Weights of a small GPT-style language model, trained from scratch on English Wikipedia: 16 layers, vocabulary 2312.
MLP neurons of a small language model. Each row is named by its layer, matrix (gate and up: input weights; down: output weights) and neuron, and shows model dimensions 32-159. Each number is 128 + 32 x the weight over its row's rms, rounded and kept within 0 to 255. Numbers have three digits each. A neuron's up and down rows have the sign that makes its largest values positive.
Before each neuron's rows, "fires after" lists the tokens most often just before its 100 highest values on Wikipedia text that the model never trained on.

fires after: "S", " S", "h", " M", " U"
L5.gate42:132152107095159105165125138108131139135127177127151153035161112116160116127074169139127148129172117074134113140135136113153172078167108138104179142112140120147139071135077125090160172174128118116119115129147108173076167174122126187216105198115134137160167087151091090087093171150133163116066084113140128148129137127155119120121118128122120079099116103161146101112182110120086095101169
L5.up42:085101096066124159135128120125128151163139189087097140115103132117149109161115171162115139126184108113110088156163131076135145097155081132094153116147112127139056059126098100132167089203120078121070103137139124153089148189145154147214114137138104111132136159194097104087119123106107183123061085074168143147097146114122104138113091099091149092088165138109183095091152137148101097102172
L5.down42:162132165142093129097167140128117176164105075194152138143102160140128155102152093120110149159145124174116145145154162173096108140128150172134100040159108158069104159124160102142168138061132180167172197099150079097170125101091133094113160108148137123130120158113154183131127096106147078146121135165117137109146113116120124180164166185051122155138072142054094147111076137095141167157084

fires after: " S", " He", " to", " She", " s", "S"
L8.gate16:165128220131204187129134112107131160149129148126136129084158104146144147152150122151080145212181175112124095162123196126180132141123115088143117157135179135131135106126107129167134093104176100073125164066167088124116109122132149109075056166129130094122113136150140158093168158107167103134144142114096098176090158100114077119069097125128127136131087130098102122100136110154059114091109
L8.up16:180105160181103074082116087168099127136172109099163135045131101111149163137155134196116090140088127144130138188089129131078147151159171082080154160149131168129103063111102076096109153086127106085145145170145114118163107185092097083084095170138131120170140103136139140113137122115146103110117170117162114115089146126104138144104062160153125109141097134083118160125095102060144112056095
L8.down16:153180130107165072138155135048134112102117108128125117170107200140183174144124135130090113150085158123128152116058109184141158146159133169144099099221122111134143147128080117171107133039126128060149116146102041092122143105151092151087084161148124076088153143141124078099106139202077118104116112161143109138086055156168104120123121138050143116081104106105144108111159087156090109077149

fires after: " F", " E", " f", " L", " W"
L7.gate199:136092113155125137101095115152194110100149134201163124123110114155155118127126086095206107156154134134090071143111051185089072137219134166082102119117152158133127142126107162145131137182043110162075166152133125149134137119119131071174133173179098158102133161159164158071080127095113049153134152135135166124152115113125169089139182169144180145155149147123118098131150079160120143144213
L7.up199:123158141171147176078173102167065119106144162156135133165136156103147145200101122124139125089215120187145074134088139132138183142143137129101087096107080143150043137127170167117149118143106149155152050156173151101117133185089118103122175135051164079151183108115141115164117131119093143131149124110101182126141145181069182090149107123084145106161172061136106168136110130143129166129157
L7.down199:105171151091120126092149124104142160062099073157105124122169105158114157165107132041176074124122128125188104164122132100145143111100129102109083075134073117116235092158169138151117168102143129155170177137138131135148135097098194094149084149139176171094110096125125187131132098106124048140075095130123151203095122120088097130104083127141143123114133095085130146162059134136139156097114

fires after: " S", " s", " (", "S", " \""
L8.gate341:152116180151076120177057090089135102131161228155095134129101134120121144126164136201211094167134119082092142182103191129127098083123105114164148164044112105116140110129150166138129085106189158077140110143090099094088168097080144101095173141143204176132138102089108090119143126153163170128140150140037103132113131155127114102108123142097116179118071140174119128112133093115124131085127
L8.up341:196138117116156127117155088141086155142131145089134128114081125135063114140195090143146121148090068139126107112115185167071095084130156106138131135152142145101148151186128126153125109099165128078100123081086141153119119066124123091126073103079090187113111079080173098088111143156138175145161118184101121143108084137121113132081127155121107130000117165152103184157158163079170176122112
L8.down341:080093116151217146131117105106167111129107146143164143172181123131102121122152138117094069158168073142069090104168118135091147122104147074182139165092118159141154111109103157096142101094136150119152078124120108127079083079087088125130112138118174136126128173093124134185086123051082158099097106230099096135113138202082110136101190137177126129093119082128101152146121140144103138115141

fires after: " w", " v", " sold", "d", "w", " b"
L8.gate414:079148132113144173117088063124166151161143187174185103120115123091187083087064104135124097108108108111120091090131110159081130160116142221166103113129137059123070124138171166096103093111135160117103066165095201082136148127059117151140139133139105085109116121113170084079121135104132132142130106121133142149154128063099105132092065153101159162070134181113131131132077087115118147122141
L8.up414:167168137140097190111124154117165158192092085145199096113098147090112105163108154136120168081128162097163107174191110086136140165137080105149139092140161149126080174129123166093105139081187156124108168142064163168114198129120102163082084097133149112145128173088121139169131113110181138091141197119121139106078093121099178169096187091085128191143126134111107158144136099121111085123091
L8.down414:152075098122164106121142104105144156111114093135125101152111157134122105173130085135099084141175167146107125168146125075187133071153161058151178139119068177189124130116191107140141172119137127108162145103124146180145095164173129130122173085107125139085154187124147132111147153158097154114137128131097113166105101099188097100185158123127135103067116163158129130180120151147105144128183

fires after: " (", "-", " re"
L7.gate211:124146113146108146110132133073124163120128106119136064118127150200147134105098125095131135097152113140111159145121169199109157117104115116118163149149120162147117195166179083099120082136157052115167140060128113054083082113082103188156154078076124094141173133144131154157091122145082153146155094087135106172110075138094109151088093102159106068084176146085186139101068113114169115111122
L7.up211:127129120167175122094143117073164145141098134159106091129152138128125159092077171103155118151134093164124158165099151179193160156153117114145110110163147137172109154176125113147153121104125066101128172072108064037084141141137115155116156076074140092110208134141101121143094143173130145187157103119178116212133086109115141162159116143124134125060167118095107169091096146124126155080066
L7.down211:127085141070125085129141144142074133137158182117139170140094132053163077158165161142108165132151130113177138105155083160157065091186166160107117115130083076088115145127105150118128159128146158111024177140094098135140173136131094139057075140182099127135081131086130068170119119066189159131121168161137187144163123136111154094120189111117139101143144137113090134096159141103134144077152

fires after: " to", " he", " not", " was", " is"
L9.gate439:138197155155096113102180112114127149119111182137099102106105103109118122144136164086066147102130145100157149085091137147144165114114136150152138155128135178110129124088119086132119122136144092160161161100141125098124100147097153160085124125139151160166127106129126151131166153117162150188138117198121216137178154115143126142145090093160187054148137149165069115099145111118136133166118
L9.up439:113173196113105147137118053130174089136133114155128097104126211117136127087093146091137131080090143122116158074045126149124161123104067202156196128141116177147099159124168109155126212126103154119147141172147126146099122111139123156134121071146165166157114142191204091115080170131158133149113103097128160151187113130098116176091131091165142112126162128134127138145140162127046166108115
L9.down439:088104134161123122096051184091109125159086128167160066172163176107116108130136130128131159151107134145071143123079092108133133129110155118090111124122125128129158105170160175117112138149164144132120149036125166112148152118119103126108164125114125131180131099116101104081167120182117166080100146144186069134131127091201092139121088091133134103194125050120177078092122098131157064136127

fires after: " S", " X", "f", " s", "w", "se"
L9.gate269:041148129127118109139093179127101171118144127112081112132104147144186149125112147129192174130176144175131163149134140114128145119115151141017198122103160117146106125160135185157102141153135152104152126174139156105134126156131146119118082134159114098090119094164145166134112154104113129095153098042178143157107153046120136093064147115127085098103148110048159145094155168118052076125156
L9.up269:113191100072192127103092186091132144147172166150113178096128128119161137148106143164163146134130102121128142182152117141108151103106119186104156124145067195137094099130082192165093175111128099113139107179143121079128140062134120056130079106156101092107064187176180138100100121132171138094197136123116158113116104092178128081159138133137084165129138133122097118069154128089092093096135
L9.down269:113097104182146155162150141110158041191130186084175167131107129111093101132112129092043182112167107144120124175175152116105110103121107137083123152155156110149134151125163142118139093061122188149119137100086153153137154099121136180132164115171116195100099139170098092169164104151115127118169106154118178146130154220223146108129069151087122113155058124115129093121123120137123153106139

fires after: " f", " g", " d", " G", " r", " F"
L4.gate351:136070149140074134171151122153098159068113122160148108116102069136115130066139096189135125151131050073145106166113133199074131113088124113135155076125115173123142098119150097142085105107138142151150163117066095139089129129161129070151141094062137164168149083119192130094138148127154154111156088073143110139104098079124155060133119183104119107117126117130111102158157116176159136130108
L4.up351:166090123108101122181060212133120124115120083160078121096158117092112126120178045161149146154152026102164119148106112128082134106075151172138147095102106114083119090083170121111093117169108140130142105113149097108153116159137132096161124130115117115214106111130123094143108113122168138119165123130112129140162099139101156133153065136134109101158132162157159039126166172152147095148124
L4.down351:177100130155106146182058165128123088124137113153143112137158112074157098105174102139107173155126125077195114135081123112077169080103135167139119118077133119115087130152201093157073084116134130159141089091136072113146147170154111124121132190105111134186125133141089120185123106141174161135134140146150179150081109161140160123138176170095052121153160125136142087105171148133117033163147

fires after: " f", " 4", " w", " pl", " 6", " b"
L5.gate79:098125175164100138135109105155116080109068169144113129155105119172109148145091108144102143057155113101119085133118091217094154149107117162110129164112156084146164160087050141114125141127141114180134161168044136184126122126091139072167086093104132137129108151102122072184150089117132074088100114138148086170115101132096142123091096082090149085135101087161083142132173115157131101138150
L5.up79:138087159189077114165084125104181105105105121149104139122118115147062131122096102127116112137153141108107050157136103147122177103110117166104159115130101122103129135109092153140114153126100120201132169181133106162112158158074152087144038129110120123076116113119121093154115102143091139091071130103116094137123159158102191144093088099134143091090051103182086121197147078122163113126172
L5.down79:151151103135154128132107087155097153166134127082050125134140171091166124116140166105201087143167147116104133116136094119188086122072102062127120112128093143137131149092103097120157115082104161155134064070169118135151136094151121186096223180128097145184175159117138156092089157108133156145140130123127137143133185105125104124126136090117147129140129210147219088116100131110097157140128

fires after: " the", " a", " 197", " 19", " 195"
L9.gate319:136160132132094115104127144089113099149081184137188094117122097127163103138123128142140211104147157123128155113243167124190129113128095089109186160090097167124088121163125178096101153104179148117155139130093142144089093135180057200142141111125129077171125162140117135092101109106162100117147146173072130157090142125119153126171163103136135122173141164109126099034071073124117119148148
L9.up319:097130159064052137141143147135133177133067231156220125125090112201115123115147087128109125118092131083146134120181176119157132122169096102107116211144105114129089091099166180097084076117130122131090153096084114125091146174146112082164189172138145124137132110158141102119119108132131083153123177135127110133138147172096178123099166099130157173119147123130044087153075090072148123169144
L9.down319:181097138152105164117169127145136158131168151117099119193143175105127130135087129105178076146138149149163122104063170093021138117155141123101102068150169144135101102155118134127136120099154097149166119111103115127151133160170195123119136089122121106102128138117162105106183127128099179130107184122125139158182137063178061141190119076093117113109128125157160174126100150164130112107127

fires after: " S", " s", " a", "S", " R", " the"
L13.gate87:154160144111071096140144109114089206118093172062110146121150149183171105113144117154184108139132086102157118095153168122158096154137125139140123112177159134172070191167130153124080119151096157128099128124151122145217166030108120163120151155102137161170168152140145128123136128151137186091158100137120114148171175155057118160084062120124122123072134131151109071091115139085179108181112
L13.up87:125128156064167196177088041121161107087137122136110206088126160130140190093135108134099112139126145127180134164105088146130109127176153111139092130178084145175073161152184116080121084144112155117178168074135147140109088158117128122106123097151068137123137142186112125132128143118143139161133158155143166156134082090141160156084174210162113199112116106084099113143121115164141115146187
L13.down87:143130141164101178071135132181149152159140157133170093177165135084219110139082132174090155103114108082169116094163131159131121131117121147123145082106090125117110112090073063114160140110126148113111112124077137152135112134094092156181110097105090082179083145077111122102120029160145157134092161127113147135143097149008146111181094104100137103152110162114177152168106121128141148152163

fires after: " M", "-", " m", "ch", "er", " Pol"
L9.gate407:109143171193179121124158124156129143073143135056181114056141094139087145125116093140126167126094170128106097170089135087135172141134198116118162070119146174130161093145090188143101095130111141138140187087134145160170115126141148074101103110142143131134121110034192140103105134083156100104116130150133088111137128131114099054106176102141095135124144148110168092105146148158061174107108
L9.up407:086111128133196110139158102072139113097085131119096120138128119103138157125143078097128092144117099206161129164121108138161137153124099125175067130184080160108102094115126130118098145172111150130149174107136114153096132154104105120072142132127104120070088059053166110127087129111101065108118144134060044116132157018190135140153089194146128129083166145108167125174140134153130132122126
L9.down407:090140059129146139097142162135116122161144155084125083100153130139084086120100155187078121126118136157156139180122110153086102138107116156088168102107155123137179032169129139115094085094100168128065147146150122122114175163118155067136117213122113117140101144114105184109098143143186106185110079114074121144160105179100158142146125200158097096135136150138073150159149148126120068105113

fires after: " S", " s", "om", "em", "S", "t"
L7.gate2:163113134091179116054085141126108107124133165116145076110153091094120110142116197148199137126108108108167124148195162152110133110129092117119097131125158180172106102157105079160186074124114142150151203162165142128151159091113112139145060099142110132135131181176116176130090165127192181124064124073117084162115135055151152113102119133161098113100134102114110175088142195118117087151131
L7.up2:109134176112143170114089145161159135110147127144116142095102086111213078154057176185160141150205090131113136135156106134178156190159105172080163149114190133191121146149130091117102119161096160114187145159117167095147120142167149054142129131177106076146117084197124101115123099178113123108125081124180133166170122081137122136110147107166161136124169178137152122173190125155119080143133
L7.down2:124138136137067078132129108107139125148099113144136171124154136119141139137135085043127133101184156255132089135162129152127118092076163108113143150092121074092077157106123123152112133126138122084079079119155113153199094108098189190146105176092107094091149122117108067121093115092194123171156173155165178110144155157161128149136125144105142119146139163083129178109145102106148159150129

fires after: " S", " Sh", "S", " T", " t"
L6.gate372:082115147119154178146148058105156181166155193086081111053153073107141131092126098188153126100124098139125123120173132140160118123143117102137129112188105138107094128119065056148120127108134176102147154187115119120092181136122207140130120175159151148159211158160119142076135138101169179158120139139123104172119134136116165131117148119133071178088146081148158074134152150085197069145132
L6.up372:172150172100173149071121108142133108110118134130128179106160178091120095178123069091110175179156090161105165122115118113114105114124141121121079094160157169123077104160120175156159110161119114059107117121120094130107104112147150121094081211134128132112155168186086148138138130077142170138100102120168177204135176158148167126084124173171161117118152171108156036106145106169096185127158
L6.down372:143157161158030078120121090184074130145149157115134070115154059109132064103112161130142169176140123134139090156124161185155136176118137144112067122148121112132102102137148112120115120143161165113117125123125096087208112112134109142072117167098123172168172140135107109140165163105147181123146138237153169145178125138152150155165189165069105135084154096113088131086164181135136162125101

fires after: " (", "-", " s", "ug", " m", " ob"
L7.gate247:144171145097097127080089164083140176093157105079146059105166129189099155159069151134155139092101113120138127184132158162096065144157076147202186172165116137141112158165096110122147098143110106112169216138130144105155117114088119101115121099171139068209114108149135090103126105122097094117163109137080093125088143094133106070091162174130129152098154119148144124139142171130148135112061
L7.up247:116160147110121089118098143116139134109125166109143135152121137082131169136154139160105119126127088151119122126165104119190156115172145192078121156118188120192115074195133131128115152153138030109120099120084092118127146128144193113138130137112168115133145145113122163170121084092157164185095144134091131125165165124156120187158131119104148107153103129125170155126083168133117094127075
L7.down247:092162116067132143129090126152172148102132111146135099140165116178194170183147137185117148135103098124080113111146101138071145142128182134173116138106096107169165077121160100177136045103103167097118113098142154155080117076194147111085150156155141154118123109153184113029170142123094166141097167157107108139175129151118129107159112102134210122167102167106148161122097122171108071186055

fires after: " f", "F", " sc", " F", " Sc", " P"
L12.gate379:106132103175172107189155144127112075115180132129151107106164114129178136097223060119140142137150063147113149163153185151140136115094118113118064128125165154143077129140107125161100162105087127157109161136107152149168093122095145087122227088121146110100192077119125091089147136113078165127120152116149166129090160133100147130196174108105146190090123130108124110067158116114127189118130
L12.up379:142131107163133105156135123108130108194191165125140136058149137109116139163143082154197197084156111097102154133160126172124124092116102130114157179081087112110106114142128132140111162145187112173113184182125099123125114152082163097168189129079148103123102148104050074111100143098144129122140102086113101179109129115047153110132124127122095147127138066122118140150154110162119127150128
L12.down379:082074203134180088110120119090115123118134123119146138176168129118173145115167171148117164109085145089148195158119162131157131094100154091152172108130133051102113092138108155188131124120108155126123214140101143150094144137129167071114120070112140120113088097145119122198117139166130110153149088138113113116158067103150157153104117111085141099175157051107094152149066148099084126128087

fires after: " the", " A", " a", "'s"
L10.gate106:142140096153060079105134124175150096136077157117132118091144077127123114145086123170095130140171145127076156211118120145196166069098208048090155167145152140066126159171110123119094146126108166203133130133144107170104048166175116138140128166136156164097122115135118162113085137112106114151147129128101114113135135120171114173120134100186085105134140144061129110162141147131187135121176
L10.up106:089128123098111164109091131166137115152088139122089164142112140100133151147165054177118096151114080122106107036129086170129136172173114120110175138153101104135155136152137132118151091148114123118102145110105177117050090081142138149124165203084177139100190131181110094161125103038180161143132122135132111157143123158140109097082066141136147124137128156181067113166116109170079131136171
L10.down106:111072115108108130147127147195177145097156112078195136150096155126120142110033135120105109127123198115136149157101167131165116126092079108136129156107129164109132135084112105117146108151095108181156139130155094131150183098150158113131144185137135083180133175107137091099131155153147076146093095061127142098172155116136173112171153072086129147144142131075191154052105085113157136137114

fires after: " d", " a", "i", " r", "ir"
L9.gate142:143088170152140118104139153198158115143182128132166129108155074113158148161154095147154098093159163067142097139111086149217115083113106149213139150129127073100114167130180151089104170146118132135144182092126142109140214109059159154174101147130153164122108114081151163099114152152104128099165093110111083164102095143117132154106076108157158152096035052127093108145146187115122111147121
L9.up142:116162182136141113143126154134104129128173147123185123152166138164116120167121131163155141073130126093137149167118132160145130146151152149190145153176038101176191087105090125136136168080121162158125139141128059104120138117132077093109134161132140109132134147123125139091102155133122131149130073134126140137089100114077112139136134174208107152151098104132065176178167159119226062109110
L9.down142:175078121090140129093187185165120128181135098089126115119145093087096065122144112168178134131154101127083079122098144160131159113129111151156136110084203127123115116100143139116097105152122152118108126123094172153150155083074085030121147185098136143175110135123179108119143101120140142081150136145082204158169126157121176114118126139081088162168074148064096096181120116126204189117101

fires after: " the", " a", ",", " The"
L13.gate79:155146219162110053134142108122197136119168101121078140100111148143108132162161122128147136140110134134128101136149208120132115124149086095145156149173107124132129141100147093146198120109070146145138084129116114154124111143136122156135098178124123150132146076152122124107184161158093113178128100153132148123116139167082093112154116092140129131088122116087057157054109160202153071157111
L13.up79:136097155160103111197133083088179091147158107146071132104117164111119112142153130189111111182120127140177119110135163128158085130120097107165154116131143074117075136104209081150127148124110096110145084207153137132102087129126124109178131188132107130153119110133153144078140138170114127132147106112117139129139137131105133116157143159122139146129142104063053151130087159148201112152159
L13.down79:143116122168122094054121140183078125091116173116112109161091167118169156091132128155143088124098136099145107101147132112124175145103130161129168136103131112128160150107107104174084140122131055153105130158099127132113197082073146141090199147092156133147055096143187090122127090038110184124152158114139080154141188122126123127147141129074122131161132149149093110140134130069080092116147

fires after: " f", " def", " on", " Re", " F", "F"
L9.gate295:149088225154084118109097130157129109105156153091114096097141164117103153116113131159109148120163075122155129146147131209171131120106055139118163081167154093097171103137155108134106128163146144122098089178125096141047153082170124111175184169094117099070183142144151127180126188125118111085140174139196145121068144114103148079128153101147118165099090114125119152123076116153123066167167
L9.up295:118118103105149117128132165133098140103147080127137132102171141081151148059101124128112141113107109137102150121129135113126164099155139119162182104088125142115101021071097113088098144108091129093116118127167187128138133134140158089100157157129156107213128173131078116114128056140163155157114098174117113064117146109205094133136120111097205102126094102118123113076205127129122153176111
L9.down295:098124111119095162129100111197075115148092139147144124112089125120144144174052129153110173124082175143132118179066181127130082089117140181113152117135116129097139082131161144108107169079065158193115138197154147112139115143078051139140102140117134127127128153105123164112088091145088141156157163096097086125119135168119107153115182196137117101126072192031155070146136122099102154154091

fires after: " O", " E", "O", " L", " U", " B"
L9.gate19:144110127082098113127126110132160146137200116146134120043113147111148107239118080183112098125117152151181112135087164181097134110134173188140131126184146124102104141178151146158056143162125141138126113129098126118077115112166183109163183151159109152185149114095143119106133121135105111115154144145083122141188137076083107147172100129141139159140111145088123089226186086125127128179144
L9.up19:154116159141116163229160150144210079137130182114112178169091092143151118101094127057170092116146142150128110096121152117115112067119119109172072110094018143189122098071163106123191132082145121113121102113096104132138135139166166088181109109108138130085153133096138127139152144104114144139126160085157174124085121196089124150111112140119134098188129092124177135051149104086101122162135
L9.down19:129099177156093166078149096141144168084114172126123155121187156077127144131151088157170177134183131106124087098123072146134138097127142118077131104159129125139120184104139132113104101204187123090119155085107133163101061125156157121119104144132188148156148184124121134098132096161118121170114197115160175138130071186196154097111105152084227125117126092122129109070172063132104104111109

fires after: " M", "M", "C", " m"
L5.gate39:141148116192173152143169124145097165049099152139110120101176104143146153121172096136111148127067131179131148146147120037097146151140110103205166111111209129110131120145103097075169114175075156119175112153170124130130154115087153109108143185160139096187086073117158173109160154092107134140155118176107116187142091107081126142113135137132117136147121095095161110133125110122084161076118
L5.up39:119171105128160122105178096172131189078108119170091100039105068139140131128131123170131183194126091133159142134127125079108107093130138067194130135197146139127056100106084160137130124217134118115139076185153170138122163176104122111136154133167150135142132107146132125080136095093135149087109148132155140166166175132154150141156157145142163109118074123099131130114147130176090159084104
L5.down39:113103123093113118141098150138137145075145111079107128189129143124128108142121135112129068098138165113102110098183107179160063095094175161127081145147112086105202107132141073097134106155156178150111090091077147081122140111127099124137108184155091202151131104165078143169089118152161141090132077104122134181153080057102134112132108140144093146109147100126112117143182064095106116144119

fires after: " f", " me", " re", "f", "st", " def"
L10.gate324:129146071118113162077164104148161119121185059154102094150151125076172113107182130212090178093164117141150174164148121170099112149091155134117104139133141081134145142131095094177140154120157152133131177126113170175129106146101143129122159134105153157080127165129121138114144162165093137185132168080129179115074137101180112105142140119180133117103084105075052142119189108147153109124162
L10.up324:152129135132132094122050143126156114107131091131135133071150106147096163055160106179130116158107139157115085093109114143129125132115077109111100101140125085122139133074152126134101184106093127111101149094179144092079172053108153104100145114163143121184118154101106073149169176147082075186143101130128077149072128134148105117098100131161143123103097138161086189162134142122113124134164
L10.down324:118072090112137163134117106151161120136072094124087121127165156157137150194102145154068134116136119135086144117126126119157115141153114178074128108156127142076093118179109123143130093025088164102076154165095152116122115115059183132166110104105135140151138120118134114178107124165160140143105156108131104148076121105076157165157077175099117085157102125169140146158133122153162113098075

fires after: "-", "\n", "|", "C", " c", " ("
L9.gate406:174085131136134150134152136102099176117162147099102140134106188134115112065149089120133107134104114129108139221082147154121120087111069070114136172120095141142167128095149133160166123063156128129190177105106161120090158150095087123103110133158156138150177072074141150208172149144102108126136110111190115146122113131157095166143130127097080182143090144132230105135144164143154150088083
L9.up406:162187114123134147116129111063096127089120123108164088129135106078136115053136128102194112184102140098171126137142117112141147124104109133080121115112121124170190134042141129096116169081111148128108160161192134110129047172064096149097084145152119108180090071124131130133135104100089196120127130178137074120116128142109097102121137174152181139065058145173139125154108161099097147133085
L9.down406:075051141152128147130042123100098138158114148070096149121105109126120129071135095122144150136168138132127135133070153118094073162142148103203132157130106190148163118082111098123154128117151114134170115080132188150061146083147148110141058114156132129139144125060064170122145137136143161101110120109080119119130168159171094174152096042160120150106124120101130171125150156165080103086087

fires after: "R", "D", "\n", "C", "ch", "L"
L6.gate400:129170148088174112139106078044126162169122126138141119125151175101159128154104136162187115107141078136091160144133155119169118110090179147121149168113135130105167142106173158152152099114124161087132159127115125176122171105149079130113136109102153217139072068134139069145065189178158110109137098094136098167189097118104044124156130145147140106199175150162148088120092156144132064165128
L6.up400:153147175129141112117167130153108186125150167135163055093113112190136121144121110139106133207084126131099155157133170136138144154085131086104168111170124102161179190095135155133065056146147138187094131137162079144113098093108140189112134122158188157188156170084181142123115167116097107122126122138116057148141144114124130149143111151223108080091075136082071112146126148113083155157121
L6.down400:145116138130151104099102097215140127144110099133114141130110155123052190126115084144118097124122154151101117096131113142116134111101126142146115111116118095125157158147101095144130121135202085129107131084098092195121121158102139186143128056145150117153104081106121128132143110068127130139125082093097047082136098171105108171102139101173069164172165098129089165103165113154105096112136

fires after: "\n", " R", " |", " l", " L", "R"
L6.gate63:138168130119127122121087145123064127087112160094145173146147149110130114139109171120103083067084152105160101131127204165111107120130183085124115133087186108147110119138207123137109124144123117185131127080115141117141152061148187147134116116141099146101149103125084139069136191142170124107138116076099121229110148130148140103084090094139169098165199112136166138136125124139075103172119
L6.up63:128136131144115134105115116063105169127107158164087043120128095170136101146101170104106091124031115120171147158115143159144077129133120104119161135141105126069127120045147073133108056149112081152121170094121127144148155039103135126139127132149102125140149127146172128067165155090103116106125069121089161147096142146130176118135107106120102153110168148032104078191102141106087113115122
L6.down63:139129136119155086102120102129119187175105175153093110190113164119113163166116141127112193162072109142142169144190106144162045112118089114108130111112093136117161131071109135107137120121122091132136145153122144079174163076076152104114080109110179159080135075107196176073128116149100115163097085135095083130135160215129183142121151134159106111156148125105135103192120170157095144102116

fires after: "S", "R", "P", " G", " S", " T"
L6.gate78:159114162127125129168111105136200136135179141123079140133108105112166109125205155177160137159134113116094114082174157114180117145068176125102097088097130165122166111198163204202122071092122142101113100125128107107107154102126150167090137115108189097117094089120119074121125142145214145143157102176115073157091168102193133138103084157148162121144145121183134115106097110109172074128071
L6.up78:166154148168127089118128132100119116073172127139109140108144045145188091107168104105133154159140132151171166111067105165103170087191179066123147110143168142146169069121070101157122070130141147110145196103109094152148113082103152164125121124165149172171197099104119136130142166091160128124134108138119150153100144090170121021127110093129092158179159139144101169138075120090105114159122
L6.down78:128166112104108122102099134177178139122134107144110144196117148130079116127124150208116118105158148124086122132188124042145174150108120142157145093114099167125119141070176159164099152098131090129165069105146164152097134071082138120146160105138169058142089162144159167128046117116159078123064131190164139099160156226113093209084127131130129118115126187121113092098165134134165140158145

fires after: " F", " f", " O", "F", " A"
L8.gate423:145153127183141118105101122140168099160133116166128148135073114143134145179115122108166089098162130173119095118147104115159108075105203096164122143158142125167106143066123084214134086156112169103113092086125084141075118174124140103181138154151140136111132144156156142118122127136092120125181124113078185166141146148125164142150116109124113121149106044121101108093074087127138109103106
L8.up423:088134141148120158119093151135167123201102109187158092101084148127082157135124102149152080112176128188185109126116073148083131122152158149180153113090138093125133150109132173121066076193109204114113130120130117098133139152150130091171118106186094118120149160103155136089112068135029093094147156154110097175090120151104162112167083137094161172147097111142138136115181061113130079139126
L8.down423:156172111158111127110131114148156127106131131124152138185106089138155117168116104107160162114109154134117117105152136056110148131163115110097122086107142151150069134124119081138141126161150073104121173122138121150103089158119145198111076170176146095140105058116147102161139163118147114045148098126106107140082159160159114135102155111083093090185130076078107162098044111156184164057080

fires after: "-", " (", " \""
L5.gate395:159184089091151151128114097104097129184148114129129038096119123112145172079151112202150157106171097166092125189115142199147116132144145059098111068144090153095116148151152142142151138044173147116158128112139153075079128063099142137093130130139112120123119037088175172131108079135141160139148107100091063130140108107101108112084137144156154133108160165077092125106089151175150140107102
L5.up395:121130129177092126161112111135140121071080174065144072171124122104151195138101173192135073134133151165063153154138119147170114145180121166088104091107212113155156199200149131099138149144159098112158072152121158096077145042096103091127106113139137131100144073117167169106131130111074101146123129118139112120127134108154114167181101129088144207168128151123166096142141160154141113142147
L5.down395:131189073101135082081148131232117135120105124155111121109141110157162152153129170175061114146146151132086093045148151112126090108152131100142090104123074103086087174095140120182156142149142107153058120091183108141136177114142157150159109130118161041110126099100177104099131136138126162126167149116118063140164072107111185085182094093089167137176150130119155126126107152175081126123107

fires after: "-", " B", "S", "s", " S"
L10.gate389:130106169107108158120133137157122209132100120114115134083105172155157205103186147160147161122146146151147158138127157124108169148053114059140080106146117151159136120145128072113154082103109125172122129170125131133096114086071124114120141056094097161155122103066137181089054153129097125168119077156130128212152112150081142065126074157142136123137115053121147102074115093180096188104098
L10.up389:165113173055142141213101133107113169190119119041122135094121140114154179075108130155159115113154119136110141152117121165107146134148091079130045117145137126192168123087172053086164125116129154115101166145078135170135139097118107181104147078197091124118104147113150184171101133188127087124166049113117094151125106157150181103086137188137151106146150108124103130144144112156147128062143
L10.down389:097148106052165151150093088120095077128160111113105115150133103089135046120114166138120145135078147113107119116081146082085088154189121201148125135093096096161137150082179092109094151151085117093072182119131114206112073191161130155107122130145131085142146115153114146178125158175137097097178120120097069129106128169154167179057151074083104132116162123127086130112103140138111094142140

fires after: " B", "-", " H", "9", " M", "8"
L6.gate172:104186049127069153149117126125168155155104110099124125067141082132117139115130103145141133120144142126097139142146153133082094147114149128192145161131064063126121138097172128158108133136140149123131166115129139126134129133113162089104080082185183147140156162073189147009135094073069117110146120106152075099172136125132121075108182169164062075146114195146173072114150080134079106103135
L6.up172:148071116078175160103088110172182098115079149124171116112085159140167137136181163101105131060153120158123160147143091137130131135167049111161049121146161133119138105137148127117114183094131106117107074178129104155102131161127160096131124125138062147062097102118126170172079084148092113126146148175094109139146160158108127117097183128087125106146117182174112170117110130065066157119156
L6.down172:076085119074139052178130128119115118077134115137109113175166150155181152123086138112133163192166098152133159164094100172099103124079152107115100118138148158134180129147157100057231116134111148053126091128107148103131073162146135153153078196126126119072116097116138047144133189139133104101158155156162150135110165097105134182150125123122151156041118111080117124113150139073160105134104